Weights of a small GPT-style language model, trained from scratch on English Wikipedia.
Size: MLP 448 GeGLU, vocabulary 2023.
MLP neurons of a small language model. Each row is named by its layer, matrix (gate and up: input weights; down: output weights) and neuron, and shows model dimensions 96-191. Each number is 128 + 24 x the weight over its row's rms, rounded and kept within 0 to 255. A neuron's up and down rows have the sign that makes its largest values positive.
After each neuron's rows, "fires in" lists the words (lower case) most often at its 100 highest values on Wikipedia text that the model never trained on. A number after a token or word is its count.

L2.gate15 [184 136 104 120 119 100 146 113 160 109  90 118 169 121 119 173 149 111 154 136 119  86 134 141 155 149 138 144 126 116 145 148 123 159 131 108 111 134 107 144 130 145 156 164 122 134 159 147 141 100 126 126 123 128 149 136 177 128 139 160 126 118 164 160 136  97 128 140  58 134 139 161 127 117 149 129 113 131 108  86 123  95 127 152 130 100  98  75 123 150 132 126  95 127 121 116]
L2.up15 [127 136 133 108 102 125 120 131 103 100 154 116 127 135 125 127 113  96 132 143 147 154 125 162 162 138 109 126  88 140 121  91  81 109 144  95 107 108 107 148  80 135 120  65 122 150 127 161 137 159 128 161 113 145 105 124 142 126 173 155 139 168  91 102 129 100 159 145  69 101 115 144 132 142 133 157 130 160 104 150 100 152 117  77 154 130 112 153 148 152  83 170 156 143 150 102]
L2.down15 [123 145 149  65 173 104  98 101 142  96 123 128 137 124 161 105 138 125 119 112 143 102 131 111 114  94 155 149 118 147 127 149  91  92 101 128 127 165 121 118 129 133 134 136 144 109 167 154 155 130 134  91 128 148 115 186 128 115 198 124 143 169 122 109 122 137 101 134  86 131 112 144 142 148  83 133 125 136 132 147  90 169 118 112 132 129 122 111 114 139  68 130 145 151 191 156]
fires in: "born" 19, "moved" 14, "returned" 7, "movie" 6, "return" 6, "died" 6

L3.gate278 [144  98 135 128 129 117 145 131 141  80 108 130 132 121 120 166 119  99 107 106 139 142 155 200 105 120 138 132 132 116 125  97 118 148  86 108 121 126  80 158 106 150  75  85 121 153 136 171 159  95 153 118 148 122 103 132 141 134 133 121 129 196 123 142 115 142 131 153 144  98 113 135 124 120 112 125 139 173 104 154  80 135 150 105 126 141 103 113 136 163 104 163 130 150 138 102]
L3.up278 [137 117 103 128 158 121 146 154 146 129 148 153 114 122 150 135 150  81 141 132 146 134 112 153 146 137  87 158  75 105 140  75 111 155 121 138 135 121 159 154 136 134 103 130 115  99 145 124 147 158 149  95 132 136 140  72 111  88 132 137 119 159 112 104 164 127 132 128 118 110 106  90 104  87 123 115 149 117 164 185  85 124  76 113 150 124 161 117 114 112 129 133 132 150 131 106]
L3.down278 [120 151 152 153 201 114 137  87 168 170 167  88 115  63 142 117  98 149 129  95  88 135 125  79 113 137  76 138 136 123 127 123 113 124 138 135 150 131 126 132 116  93 161 162  95 136 110 126 116 129 149 121 128 172 150 104 120 141 182 158 116 154 115 105 138 147  98 104 137 160  81  99 129  92 152 127 129 121 109 121 113 147 120  99 135 131 113 113 119 118 119  96 112 127 122 152]
fires in: "born" 22, "based" 17, "died" 14, "included" 12, "located" 11, "found" 10

L2.gate19 [143 128 172 132 100 119 141 113 115 144 129 159 131 120 108 122 171 163 128 117 124 171 137 132 113 176 109 145 137 182 156 191 136 149 123  77 153 126 123 135 135 107 144 154 156 156  96 144  67 146 105 141 105 122 108  91 117 128 129 106 105 124 109 129 142 155  88  92 126  80 120 169 122 115  68 167 161  98 122 191 123 118 133 118 142 123 148 161 110 124 129 103  98 160 125 140]
L2.up19 [138 141 110 137 140 129 142 154 122 141 126 136 124 112 134  96 116 129 180  90  99 165 101 148 104 112 147 132 154 156  79 110 100 146 113  91 122 121  88 142 132 132  98 158 132 149 153 139  82 113 107 137 164 124 140 101 123 148 154 135 143 191 144 164 100 137 133 108 142 122 136 122 130 156 139 158 112 118 132 110 111 136 123 106 135 149 158 135 109 109 146 103 200 150 139 133]
L2.down19 [108 121 145 132 153 119  85 141 110 125 124 117 155 126 173  94 101 167 119 147 129 120 103 144  98 140 169 125 136 141 113 115 106 145 115 135 139 143  96 128 147 148  78 151 155 114 124 110 102 109 133 162 121 154 141 137 163 153 155 130 121  81 138 112  95 156 142 113 119 123  94 140 145 131 131 138 107 188 108 115  57 121  63 122  91 166 138  83 102 124 148 143 168 133 165 117]
fires in: "same" 19, "public" 17, "this" 16, "no" 11, "political" 7, "social" 5

L3.gate367 [123 139 130  97 107 119 114 147 157 147 108 126 140  98 124 140 105 162 107  99 123 126 152 145  92 142 119 125 128 138 147 121  64 121 112 116 105  99 105 194 127 121  83 160 153 131 164 121 124 116 133 163 114 138 156  93 148 145 113  95 139 162 124 110 145 165 151 108 161 114 168 141 152 150 136 155 114 144 136 104  89 112 127 137 111 136 103 140 126 123 126 137  85 101  83 102]
L3.up367 [105 133 108 103 173 160 107 171 159 139 118 125 111 131 177 164 132 102  96  91 143  97 143 104 128 117 132 159 139 151 130 164 130 144 103 172 127 135 113 184  99 134 123 136 139 147 148 157 131 139 166 128 107 184 120 112 141 112  90 133 116 133 106 115  84 127 137 195 155 127 146 127 122 109 123 134 130  97  96 152 161 105 126 127 134 114 149 140  95 147  87 148 114 113 134 135]
L3.down367 [132 138 139  86 139 122 118 156  99 146 143  77 143 120 147 141  88 125 147 105 127 114 125 132 160 126 124 135 129 153 113 117 123 147 125 136 133 127  76 173 106 137 140 163 145 166 128 145  59 130 120  88 150 162 122 138  69 144 137 110 145 136 147 122 120  92 161 142 128 113  94 168 110  68 133 124 165 121  83 152 144 104 146 148 119 145 106 123 123 132  70 142 116 107 147 145]
fires in: "such" 31, "known" 21, "also" 11, "that" 8, "now" 7, "however" 6

L2.gate31 [131 109 102 122 136 124 144 137 119 163 107 146 144 126  74 142 122 133 119 126 110 104 146 132 123  95 150 152 170 141 161 146 101 128 120 126 106  84 149 120 117 142 156 192 137  99 167 136 109 178 118 121 151 146 110  87 143 117 117 155 115 131  89 148  90 172 161  96 193 115 137 135 111 151 146 108 151 135 131 126 123  82 164  83  66 119  90 152 161 146 161  92 152 115 117 178]
L2.up31 [157 149 121 153 125 147 140 162 124  83 129 112 121 111 157 146 106 132 136 157 130 104 152 155 109 144 177 116 115 112 112 113 126 154 152  85 137 145 127 130  88 124 113  77  80 137 157  86 137  99 146 148 139 129 143 130 120 180 165  61 158 161 137 143 123  98 178 167 167 127 138 133 144 125  83 103 149 129 127 134 168  93  81 105 115 121 111  96 133 125 117 112 126 127 101 145]
L2.down31 [ 93 124 134 138 140 138 125 122 165 111 135 116 155 112 128 113 110 182 140  86 125 119 137 129 114  91  90 125 139  96 118 100 117 115 128 111  83  87 145 135 147 113  89  82 129 163 144 125 107 115 144 173 121  99 136 121 196 167 107 114 144 134 149 121 146 142 140 112 134 101 139 113 134  90 129  99 148  71 110 155 148 141 123 132 160  96 110 130 158 125 109 130 107 139 120  71]
fires in: "won" 26, "game" 21, "growth" 5, "winning" 5

L2.gate167 [158  94 119 106 133 122 139 143 132 107 111  76 156 103 120 121 151 101 116 133 172 126 125 170 170 153 112 181 121 191 164 105 131 131 148  97 129 156 124 142  75  87 121 133  72 121 165 152 148 105  78 160 148 133 141 118 137 140 143 122  84 155 156 137  95 110 158 101 144 115 151  83 112 171 119 144 127 140 127 140 128 183 110 120 100 117 102 119 143 133 180 158 116 169  93 148]
L2.up167 [126 157 153  99 114  99 118 110 115 125 154 177 131 127 149 132 143 166 118 130 122  89 133  91 126 164 133 136 125 136 146 138 144 135 101  94 124 120 118 137 129  94 142 117 147 125 116 143 122 145 120 136 135 100 130 122  97  96 112 189 117 150  98 154 129 118 143 148 144 141 123 173 114 147 141 189 152 120  62 140  82 133 113 151 109 108 108 124 140 141 118 155  93 140 121 127]
L2.down167 [131 148  97 159 146 122  92 158 123 171 153 150 138  94 120 109 139 179 125 111 138  85  96 135 107 135 137 131 126 131 148 119 146 103  88 157 148 121  84 124 129 149 190 130 145 103 105 139 126  87 132 146 149 135 134 141 117 120 163 111 164 131 136 129 100 109 116 134 133 124 104 150  80 114 135 155 134 129 124 115  71 129 119  74 143  78 121 113 132 130 106  89 116 142 145 139]
fires in: "born" 22, "served" 16, "joined" 13, "found" 5, "visitors" 4, "died" 4

L2.gate104 [153 152 146 154 150 140 136 125 113 125 153 128 116 124 159 140 122 126 100 143  65 132  88  96 105 122 134 156 149 111 118 137 120 123 133 148 101 114 130 145 134 161 148 137 141 123 134 134 173 116 171 119 144 152 146 155 133 136 158 123 149 114 150 147 108 153 144 144 171 122 139 143 128  98 113 127 113 134 157  92 152  91 148 140  98 133 129 113  98 131 140  75 137  88 119 120]
L2.up104 [155 134 120 130 151 111 136 151 129 102 129 120 115 138 130 163 115 118 149 166 102 110 125 123 114 122 107 140 154 147 122 119 110 127 114 132 186 136 111 134 126 130 119 160 152 107 158 152 122 125 111 143 147 140  80 115 118 103 102  84 123 111 147 126 161 120 123 152 172 163 147 177 139 127 152 116 125 110 128  82 163 104  94 108  96  95 174 113  94 136  85 132 135 120 133 151]
L2.down104 [115  95 152 128  99 126 150  93 133 167 132 130 136 103 111 108 168 132 149 108 107 141 123 141 124 175 128  74 159 116 150 119 148 120 122 132  97 115 120 134 162 158 111 184 177 128  99 118 171 125 123 106 135 144 151 147 118 167 146 126  97 128 135 112 140 200 166 114 110 111 139 150  66 131 138 145 137  84 153 146  80 137  87 165 122 107 126 134 102 131 152  96 148 114 135 107]
fires in: "no" 34, "out" 15, "growth" 4

L2.gate239 [ 81 104 138 136 135 125  91 161 153 161 105 113 110 125  88 132 141 167 102 139 152 152 126 134 111 135  88 119  80 108 130 138 127 132  97 131 142 128 197 104  85 133 106 171 137 208 123 133 134 116  90 179 109 105 149 114 124 130 151  96 156 107 110 136 109 114 156 163 166 139 156 161 148 138 136 153 107 131  92 131 102 149 113  97 128 104 165  89 154 118 123 100 138 116 129  96]
L2.up239 [101 129 109 176 157  93 128 165 104 144 147 136 130  98 101 152 103 158 185  96  89 159 111 101  96 104 141 132 127 147  80 126 137 130 128 108 145 114 130 121 144 142 130 143 117 121  64  83 137 168 127 183 154 122 155 108 124 175 146 129 156  64 100 167 103 130  99  95 147 138 102 153 146 124  73 161 181 154 110 134 133 131 113  88  54 120 120  92 158 134 138 144 155 148 154 152]
L2.down239 [103 145 139 142 131 153 116 139  88 108  99 149 116 125  97 138 145 113 161 124 160 123 126  74  96 108 147 114 142 129 118 145 146 155 125 149  92 131 170 139 121  99 137 121  77 132 106 175 179 149 110  99 118 147 114  86 117 146 115 100 133 117 135 124 141 147 102 114  95 127 137 139 167 124  99 124 158 130  95 127  96 113 149 126 136 111  99 138  95 124 119  87 161 140 145 118]
fires in: "it" 99

L2.gate121 [124 133 113 186 129 142 111 197 127 118  76  80 130 106 106 156 149 132 118 116 140 103 133 117 143 151 158 117 135 133 144 158 154 144 119  95 113 120 129 116 101 123 136 163 131 167 162 137 133 101 121 115  88 100 121 115 150 107 140 150 134 107 143 129  80 154  81 142 142  84 155 109 157 105 119 123  91 131  94 143 110 120 101 121 111 129 104 142 140 137 155 113 131 118 191  95]
L2.up121 [154 107 157  92 164 147 164  85 133  96 172 167 102 132 120 149 130 127 114 154 126 132 148 139 125  73 114 143 113 114 110 115  85 126  83 109 165  98 112 155  93 163 150 157 133 153 107 120 139 100  99 178 135  89 136 102 130 154 110 150  91 128 157 105 109 170 152 125 143 131 154  95 131 142 186 146 151 167 108 138 124 103 127 106  76 152 103  87 133 112 116 137 105 127 115 112]
L2.down121 [113 166 141 130 161 157 121 142 150 113 111 159 132 126 125 136 120 143 123 117 118 159 105 133 112 181 131 146 160 115 112  92 123 132 100 121 122 126 172 167 135 143 139 163  93 135 120 128 116 181 140 107 107 133  85 120 125 130 157  93  86  92 111 123 163 135 125 126 152 140 114 139 101  97 136  88 188  54 142 121 107 101 142 149  92 108 139  97 138 133 117 119 113 136 141 135]
fires in: "it" 98

L2.gate99 [130 141 137 120  73 114 112 161  99 120 115 108 103  94 139 141 150 121 142 131 104 130 135 144 106 132 107 190 118 135 160 143  90 125 116 147 115 140 111 131  80 162 103 155 153 149 133 126 133 128 121 119 100 103 139 101 103 113 106  97 100 159 128 114 151 134 128 136 160 121 111 157 127 148 125 145  85 162 123 106 124 156 118 108 131 142 113 109 134 126 115 107 126 151 185 100]
L2.up99 [139  78 147 140 130 149 137 107 140 131 107 102 114  89 177 146 108 114 105  88 136 119 149 149 103 129 150 148 162 132 110 117 142 158 141  83 186  86  97 146 100  94 119  94 129 106 122 122 143  92 167 158  99 149 132 124 101 116 131 154  93 138  94 156 126 106 106 145 137 119 122 122 117 115 135 139 156 126 149  89 106  93 141 148 130 124 123 122 105 136 135 178 139 125 128 119]
L2.down99 [146 153 116 135  89 161 140 121 116 128 100 107 130  95 175 134 121 106 118 147 121 127 150 204  98 117 112 133 141 147 147 104 102 136 165  98 128 126  86  84  70 150 171 101 126 151  93  89 155  74 124 160 150 151 156 115 115 174 139 124 134 121 174 124 126 146 161 114 117 101 106 141  92 146 163 128 106 148 121 127 130 111 195 132  56 128 143 133 142 135 144 167 135 151 190 101]
fires in: "that" 100

L2.gate163 [162 157 123 145 123 130 100 115 126 108 147  84 133 109 130  94 135 123 105 104 128 135 153  95  88 177 134 163 158 165 141 135 160 156 109 123 125 131  98 134 128 132 118  88 113 140 138 144 171  87 106 119 107 143 140 134 151  74 144 116 118 158 123 139 175  94 111 156 115 143 132 137 102  99  78 135 105 162 138 108 113  91 146 129 155 156  94 141 135 190 128 152 121 153 129  57]
L2.up163 [ 92 138 164 188 125 159 156  74 135 185 116 142 124 147  93 117 140 148 174 101 136 145 150 119 107  91 149 158 150 129 138  98  95 139 155 138 117 131 138 110 110 116 118 108 146 141 122 160 137 189 119 136  89 130 106 179  92 127 133 161 126 133 138 160 207 128 150 131 128 137 125 127 111 110  92 123 137 112 107 152 131 148 116 150 128 113  92  95 101 120 138 148 108 159 123 123]
L2.down163 [120 128 126 148 108 135 131 107 106 162 132 115 117 149 129 118 148 138 145  96 123 107 156 120 102 126 139 171 166 139 118 110 146 142 161 149 128 141 125 134 109 111  87 114 123 150 125 129 157 112 147 146 156  96 141 136 147  91 138 109 136 162 140 138 138 104 172 131 161  96 151 116 109 102 127 154 136  61 123 134  89 105 121 143 102 120 135 106  68 121 123 125 146 112 111 105]
fires in: "is" 19, "records" 14, "species" 9, "wins" 9, "sciences" 5, "was" 5

L2.gate101 [182 119 101 172 136 134  87 138 120 154  84 122 120  97 169 145 150 109 136 105 105 141 150  99 141 172 109 108 165 115 128 163 145 118 132 158 146 129 164 153  99  98 129 161 156 168 115 162 183 127 181 123  95 145 116 163 145  99 105 160 107 153 141 107 117 101 124 136 131 136 139 136 145 116 118 110 148 131 101 116  98  94 180 140 105 106  90 110  89 134 123 140 108 124 130 147]
L2.up101 [160 144 106 135 149 134 166 125 148 157 133 140 105 113 105 127  94 120 126 127 147 161 187 113 133 156  73 166 157 144 161 171 129 117 120 100 152 138 125 188 109 108 115 160 162 172 113 195 154 102 102 151 120 152 138 100 131 110 134 145 115 182 179 123 103 146 124 115 116 159 164 131 147 118 104 129 111 129 121 114 112 121 144 136  89 121 101 126 107 135 164 158  89 164 113 137]
L2.down101 [ 96 152 175 139 123 140 102 136 146 100 132 155 113  94 135 121 146 150 158 156 122 118 136 115 118 137 132 139 129 152 129 142 108 121 129 142 122 151 171 138  92  89 129 135  93 130 166 123 167 192 135 154 128 140  85  58 176 119 167 169 135 139 130 148 119 123 170 131 123 137 167 117 164 164 148 117 133 103 118 102 102  84 155 109 118 133 132 111 135 130 140  90 123 106 148 103]
fires in: "he" 63, "it" 13, "she" 5, "heat" 4

L3.gate261 [123 125 150 160  92 135 105 134 113 121 157 115 144 112 107 195 151 121 123 144 135 116 103 156  94 152 146 169 141 139 144 132  87 139  93 118 126  82 123 159  98 124 112  75 117 104 155 156 185 106 140  97 160  93 106  98 115  86 109 144 119 165 159 118 116 151 176 108 138 120 164 121 145 153 183 117  85 141 143 111 128  98 119 141 135 166  95 135  60 169 123 162 105 144 130 133]
L3.up261 [139 189 140 138 107 146 117 123 176 107 125 115 137 173 125 114 140 111 125 115 109 118 129 135 118 146 115 140 161 108 143 157 124 117 146 138 128 147 107 110  87  96 128 111 122 154 106 125 124 160  84 159 140 135 115 111 153 135 141  90 120 119 115 143 125 126 106 155 110 160 176 180  74 130  86 139 111 125 130  97 145  93 133 155 115  91 141 135 109 128 114 132 126 128  98 110]
L3.down261 [151 116 173 138 126 151 100 136 110  85 132 153 140 123 135  85 127 109 111 104 139 121 124 109 112 104 108 162 122  84 143 128 152 132  97 117 173 110  91 127 111 165 112 136 116 142 128 152 187 121 114  83 113 142 156 137 124 130  96  91 139 152 153 121 139 111 168 193  72 175 103 146 154 114 124 138 138 171 125 130  87 139  96 130 117 100 136 123  98 129 116 129 121 127 101 153]
fires in: "has" 59, "have" 12, "is" 9, "was" 6, "had" 6

L3.gate344 [145 141 132 154 119  60  96 136 145 184  58 118 145  95 121 134 124 172 107 131 102 116 138 176 157 135 120 115 158 133 126 154 152 126 132 131 107 129 154 115 149 104 111 135 135 149 111 176  70 141 128 124 107 128 142 139 142 107 130 126 116 123 101 116 141 137 132 129 106  88 129 155 172 136 130 152  92 125 120 132  96 145 146 126 147 121 123 148 124 136 103 111 128 125 152  73]
L3.up344 [109 121 179 112 121 125 160 150 146 111 146 116 148 109 113 122 126 132  63 138 157 124 117 118 140 134 106 150 124 173 164 166 130 133 128 122 131  95 120 140 131 133 113  99 175 152 171 134 138 131 139 159  92 129 129 129 124 126 153 132 139 135 113 103 188 136 139 146 152 128 159 106 101 123 121 146  79 164  73 120  98 134 131 111 145 117 190 155 125 140  88 147 126 151 136 110]
L3.down344 [142 161 140 139 152 133 101 139 144 155 113 114  75 138 136  78 170 153 116 155 118 142 138  99 146 173 119 130 118 121  93 194 124  89 127 147 103 155 191 115 129 126 134 111 113 137 165 107 119 148 161 155  82 168 111 122  92 113 122 136 148 120  81 134 171 151 140 145 169 148 157  97  97 123 126 131 136  67 113 106  86  79 135 146 130 110 135 137 114 117 115 118 106  79 145 129]
fires in: "and" 37, "the" 22, "which" 11, "is" 7, "or" 5, "to" 4

L2.gate348 [167 109 140 114 102 128 129 157 142 153 114 177 128 134 135 127 166 158 123 128 111 145 119  96  90 110 139 162 118 133 121  94 106 167 120 142 121  96 140  66 129 123 113 145 173 101 131 114 120 149 100  91 163 157 107 113 152  93  98  82  90 120 120 138  91 147 113 105 163 147 156 169  87 161 150 112 152 116 180 140 186  93 162 123 144 119 137 122 119 138 133 128 103 132  98  91]
L2.up348 [122 123 117  86  60 115 136 157 130 119 110 137 128 116 120 176 150 148 114 195 121 135  79 142 164 174 126 139  92 152 136 123 134 130 108 110 146 154 131 156 100 156 112 107  95 119 175 129  81 151 139 121 128 111 120 128  82 119 121 115 135 105 152 131 128 109 136 137 146 148 171 136 156 149 157 102 105 165  79 115 110 107  74 153 126 146 126  69 168 121 120 108  58 158  65 158]
L2.down348 [108 130 111 102 133 126 168 157 139 128 135 161 131 143 148 147 179 183  87 113 144 151 128 105 120 119 140 120 173 113 161 148 129  99 105 168 141 125 131 141 108 138 127  96 137 104 165 140 111 108  73 100 100 110 129  70 167 141 150 115 168 137 114 129 113 114 105 131 154 129 141  74 115 129 103 169 103 101 123 129 122 148  80 132 112  93 125 141 124 118 152  98 141 134 107 121]
fires in: "more" 29, "well" 24, "himself" 10, "self" 9, "itself" 7

L2.gate159 [131 111  89 193 154 109 129 144 131  96  87 123 131 189 125 127 139 148 109 126 128 113 123 140 110 140 165  82 119  88 134 153 173 162 122  98 155 145 129 126 132 135 184 116 128 105 143 136 148 144 128 127 146 115 115 115 108  77 101 136 111 156 149 155  84 117 111 134 160 108 120 147 141 153 124 165 146 143  71 113  94 120  59 148 109  80 103 106 145 133 112 113 133 105 120 100]
L2.up159 [134 108  79 154 190 111 105 156 147 128 122  98 138 132 129 141  85 124 118 107 140 100  85 129 146 157 126 120 134 129 111 114 151  89 123 166 125 121 134 114 126 100 143 147 133 121 101 137 165 127 139 118 135 140 127 129 185 115 154 139 144 141 115 124 119  88 130 102 113 181 156 105 131 115 175  81  97  87 130 140 119 107 160 104 153 129 129 107 101 147 130 135 141 116 126 125]
L2.down159 [121 146 104  96 149 123 145 124 123 101 142  98  87 116 145 122 136 124 123 127 163  87 130  92 136 145 114 133 130 128 102 135 117 145  73  88 159 129 148 126 133 135  81 195 110 149  96 127 118 121 123 100  74 129 140 167 132 141 149 113  53 104 144 170 156 140 148 121 127 140 140 114 106 122 148 155 123  90 151 165 169 178 174 109 147 121 177 132 127 132 135 143 133 110 132 132]
fires in: "it" 32, "song" 16, "film" 7, "songs" 5, "www" 4

L3.gate55 [126 157 141 151  95 135 130 162 144  52 113  74 173 197 125 141 105 141 107  85  91  88 113 128  86 145 156 127 154 134 110 141 176 119 158 106 163  73 171 158 121 178 140 116  70 126  99 161 181 121 149 133 116 106 114  98 128 117 172 167 122 133  98 140 133 100 128 120 123 120 131  91 124 120 175 111 148  93 122 179 119 118 114  98 126 103 125 157 137 142 106 102 134 133 122 130]
L3.up55 [164 123 113 152 146 103 166 217 137  91 128  78 130  86 125 131  85 152 135 133 134 110 126 150 128 139 142 113 121 146 149  72 135 132  91 131 152 112 117 113 121 173 135 138  98 135 124 164 140 119 134 112 107 131  86  91 128 127 137 111 131 165 139 142  98 116 126 129 144 135 144 137 164 125 119 127 141 107 107 126  82 114  88 127 133  87 119 165 159 140 172 134 136 110 106  94]
L3.down55 [162 114 140 102  66 123 120 167 145 132 133 116  99 121 153 112 166 101 138 130  91 105  84 153 113 138 163 110 113  90  87 116 175 119  99 123 130 120 150 135 127 161 129 176  94 118 144 118 148 142  95 147  93  84 103 125 149 137 126 156 157 143 120 166 133  91 137 140 130 168 121 106 105  92 163 142 116  63 109 165 139 134 112 160 128 123 146  93 122 128 150 126 122 134 135 123]
fires in: "series" 28, "album" 24, "it" 14, "show" 7, "group" 6, "film" 4

L3.gate103 [118 129 111  95 110  95  98 146 129 148 157 131 156 112 119 152  86 104 144 116 143 129 139 166 147 173 163 129 125 173 107 150 133 111 141 171 134 111 103 135 168 169 143 170 164 122  93 107 110 115 160  65 145  94 135 118 130 155 184 205 148 105 100 122 121 151 104 114 128 119 143  97 124 118 158 165 101 127 127  99 110 100 120  94 111 140  92 168 106 142 105 136 105  88 152 130]
L3.up103 [ 96 138 133 125 122 181 132 124  83 142 135 107 157 172 113 118 118 121 121 110 120 111 103 111 125 150 110 121 167 129 155 157 141 110 115 168 114  96 142 110 164 120  91 118 126 118 130 165 164 175 158 173 115 137 128 110 150  84 147 110 127 128  93  74 161 167 126  90  97 106 160 109 130 137 145 112 122 134 150 122 115 147 162 102 122 116 150 103 133 159 144 136 109 131  93 162]
L3.down103 [155 151 113 105 154 145 131  97 137 106 111 113 118 123 117 157 124 158 121 105 122 117 113 146 143 117  95 146 166 124 133 161  84 139 151 160  98 152 158  95  92  90 111 184 102 131 123 145 143 144 117 125 146 129 153 138 116 116 156  96 153 137 129 128 141 134 123 108 124 102 135 144  90  96 115 125 144 138  96 138 153 125 104 177 146 136 108 140  87 129  91 153 100 145 148 109]
fires in: "the" 97

L2.gate173 [145 125 171 154 103  93  86 151 143 142  97  76 111  90 113 174 100 173 148  91 123 150 119 107  90 161 139 108 161 165 108 180 140 117 116 136 113 119 113 110 125  63 117 143 144 154 146  99 104 154 130 156  85 117 139 156 166 129 127 132 162 120  99 180 134 151  91  97 119 165  92 122 136 117 123 151 119 142  98 112  99 171 158 139 102 182 128 163  83 115 165 124 123 169 131 152]
L2.up173 [ 87 179 154 123  90 182 131 157  94 114 136 137 128 135 128  73 128 129 115 124 109 136  98 140 113 148  97 122 100 164 125 148  66  95 139 139 129 138 141 106  97 130 125 153 131 132 100 120 137 160  89 198 170 117 146 136 108 129 116 114 133  87  99 106 152 158 115 117 151 114 131  94 166 151 110 121 141 161 154 144 148 156 136 107 129 134 124 104 133 113 156 111  81 130 124 129]
L2.down173 [145 152 130  75 166 110 120 171 125 130 143 145 143 127 122 143 126 105 113 159 150 102 100 129 129 118 144 119 133 148 138 111 103 123 166 123 101 124 144 149 145 114 139 120 175 143 118 107 159 113 102 157 152 108 104  59 116 135 124 116 130 157 171 107 113 142 147 149 118 124 123  87 129 105 141 115 139 120  98 106 151 151 122 158  96 164 143 115 112 137 144 110 159 113 159 115]
fires in: "can" 25, "public" 15, "these" 10, "no" 6, "could" 4, "black" 4

L2.gate165 [122 117 137 139 124 130 124 130 184 133  90 111  96 114 146 161 133 197 142  66 136 142 116 106 123 142 132 146 150 139 180 130 104 115 149 146 118 113 131 129 155 103 110 142 131 141 125 145  67 121 133 134 118 164 111 123 105  90  84 100 142 126 113 136 107 132 128 164 151 171 140 164  82 115  97 157 116 115 167 126 153 141 150 121 139  91 168 142 103 125 111 153 134 128  87 151]
L2.up165 [127 149 145 100  91 157 124 149  71 145 136 128 132 155  93 132 119  93 133 155  92  99 116 121 131 159 183 135 162 167 140 147 115 130 149 120 118 122 111  91 143 161 104 140 142 161 138 144 127 168 146 145 124 123 151 123 133 123  98 102 136 126 108  86 167 140 117 122 120 123 148 123 127 149 152 114  79 177 106 101 147 142 137 132 100 139  98 115 119 152 131 148  84 136 164 153]
L2.down165 [ 95 151 132 139 145 114 116 150 156 133 136 116 132 127 137 143 134 159 140 134 124 126 122 125 135 112 128 133 140  99  95 138 121 129 137 120 106  97 163 147 127 106 111 136 135 147 105 113 118 168 110 143 107 153 149  86  92 137 110 110  61 169 104 146 147 145 161 153 143 154 145 118 129 140 118 158 201  92  88 144 174 128 121 138 154 108 166 131 132 116 137 141 161 140 132 108]
fires in: "or" 63, "more" 10, "including" 4

L3.gate313 [142 142 156 199 118 126 117 145 132 109 125  86 129 146 124  99 145 129 114 166 103  99 105 158 130 146 143 127 127 118 178 124 182 146 142 116 153 159 120 155 108 144 150 117  69 132 155 142 131 130  96  99 120 110 162 102 107 132 152 153  86 105 117 149 138 128 110  89 113 131 131 103 129 133 157 106 157 161  92 124 105 181 114 134 126 136 115 117 161 134 151 103 130 121 129 123]
L3.up313 [144 115 129 174 163 110  99 129 132 113 130  94 140 152 121 136 134 132 109 133 148 129 121 147  92 151 149 126 153 165  71 141 146 135 115  85 117 121  90 148  80 115 140 139 153 143 120 185 167 112 148 123 135 129 130 106 164 124 142 156 163 123 142 117 143 136 117 135 149  81 124 139 154 134  94 165 142 114  99 117 134  78 134 108 142 132  95 166  88 135 114 117 129 125 165  81]
L3.down313 [117 140 143 133 147 101  75 138 122 124 119  86 129 152 142 142 164 152 128 139 102 136 101 148 109 186 119 126  99 152  93 119 134 120 119 135 102  90 144 140  71 143 136 143 123 102 102 148 135 112 153 107 127 165 138 125 161 128 114 116 103 138 145 119 156  90 146 125 138 133 170  80 136  95 119 136 108  98 141 139 142 138 103 133  82 121 156 118 193 130 155  84 119 158  93 104]
fires in: "it" 72, "which" 4

L3.gate158 [137 193 151 156 172 158 124  94 136 100 160  90 125 123 159 107 152 117 141 142 127  99 130 112 112 116 159 127 112 133 123 123 158 132 129 129  96 115 150  87 105 128 108  78 102 173 129 133 134 144 120 137 134 130 135 134 143 122 131 137 144  75 155  78 152 156  92 154 103 122 106 143  95 123 106 129 152 130 101 118 113 155 128 166 133  97 133 159  97 141 148 143 135 160 150  99]
L3.up158 [124 126 133 113 126 123 166 139 122 137 133  95 130 158 124 130 155 118 130 135  85 148 128 135 115 145 120 149 101 149 146 142 130 112  90 138 110 110 138 127 116 131 116 156 147 116 130 105 200 121 137 139  97  99 124  96 189 104 130 121 109 154 123 122 181 139 140 107 101 151 165  79 158 137 140 122 149 114 102 132 110 133 111 110 149 144 145 156 111 122  88 121 151 118  99 132]
L3.down158 [105 140  95 151 110 114 139 117 121 159 109 116 112 140 134 149 117 131 153  79 144  95 141 159 133 160 101 170 135 152 160 114  77 188 118 130 141 155 158 182 112 103 133 133 117  89  90 116 172 100  96 168 159 162 115  84 124 120 141 129  72 148 126 143 114 141 157 117 133 137 129  91 112  94  87 155 131 149 142  67 172 118 162 101 121 161 112 142 136 123 183 115 140 107  94 154]
fires in: "was" 33, "became" 18, "is" 11, "back" 6, "being" 4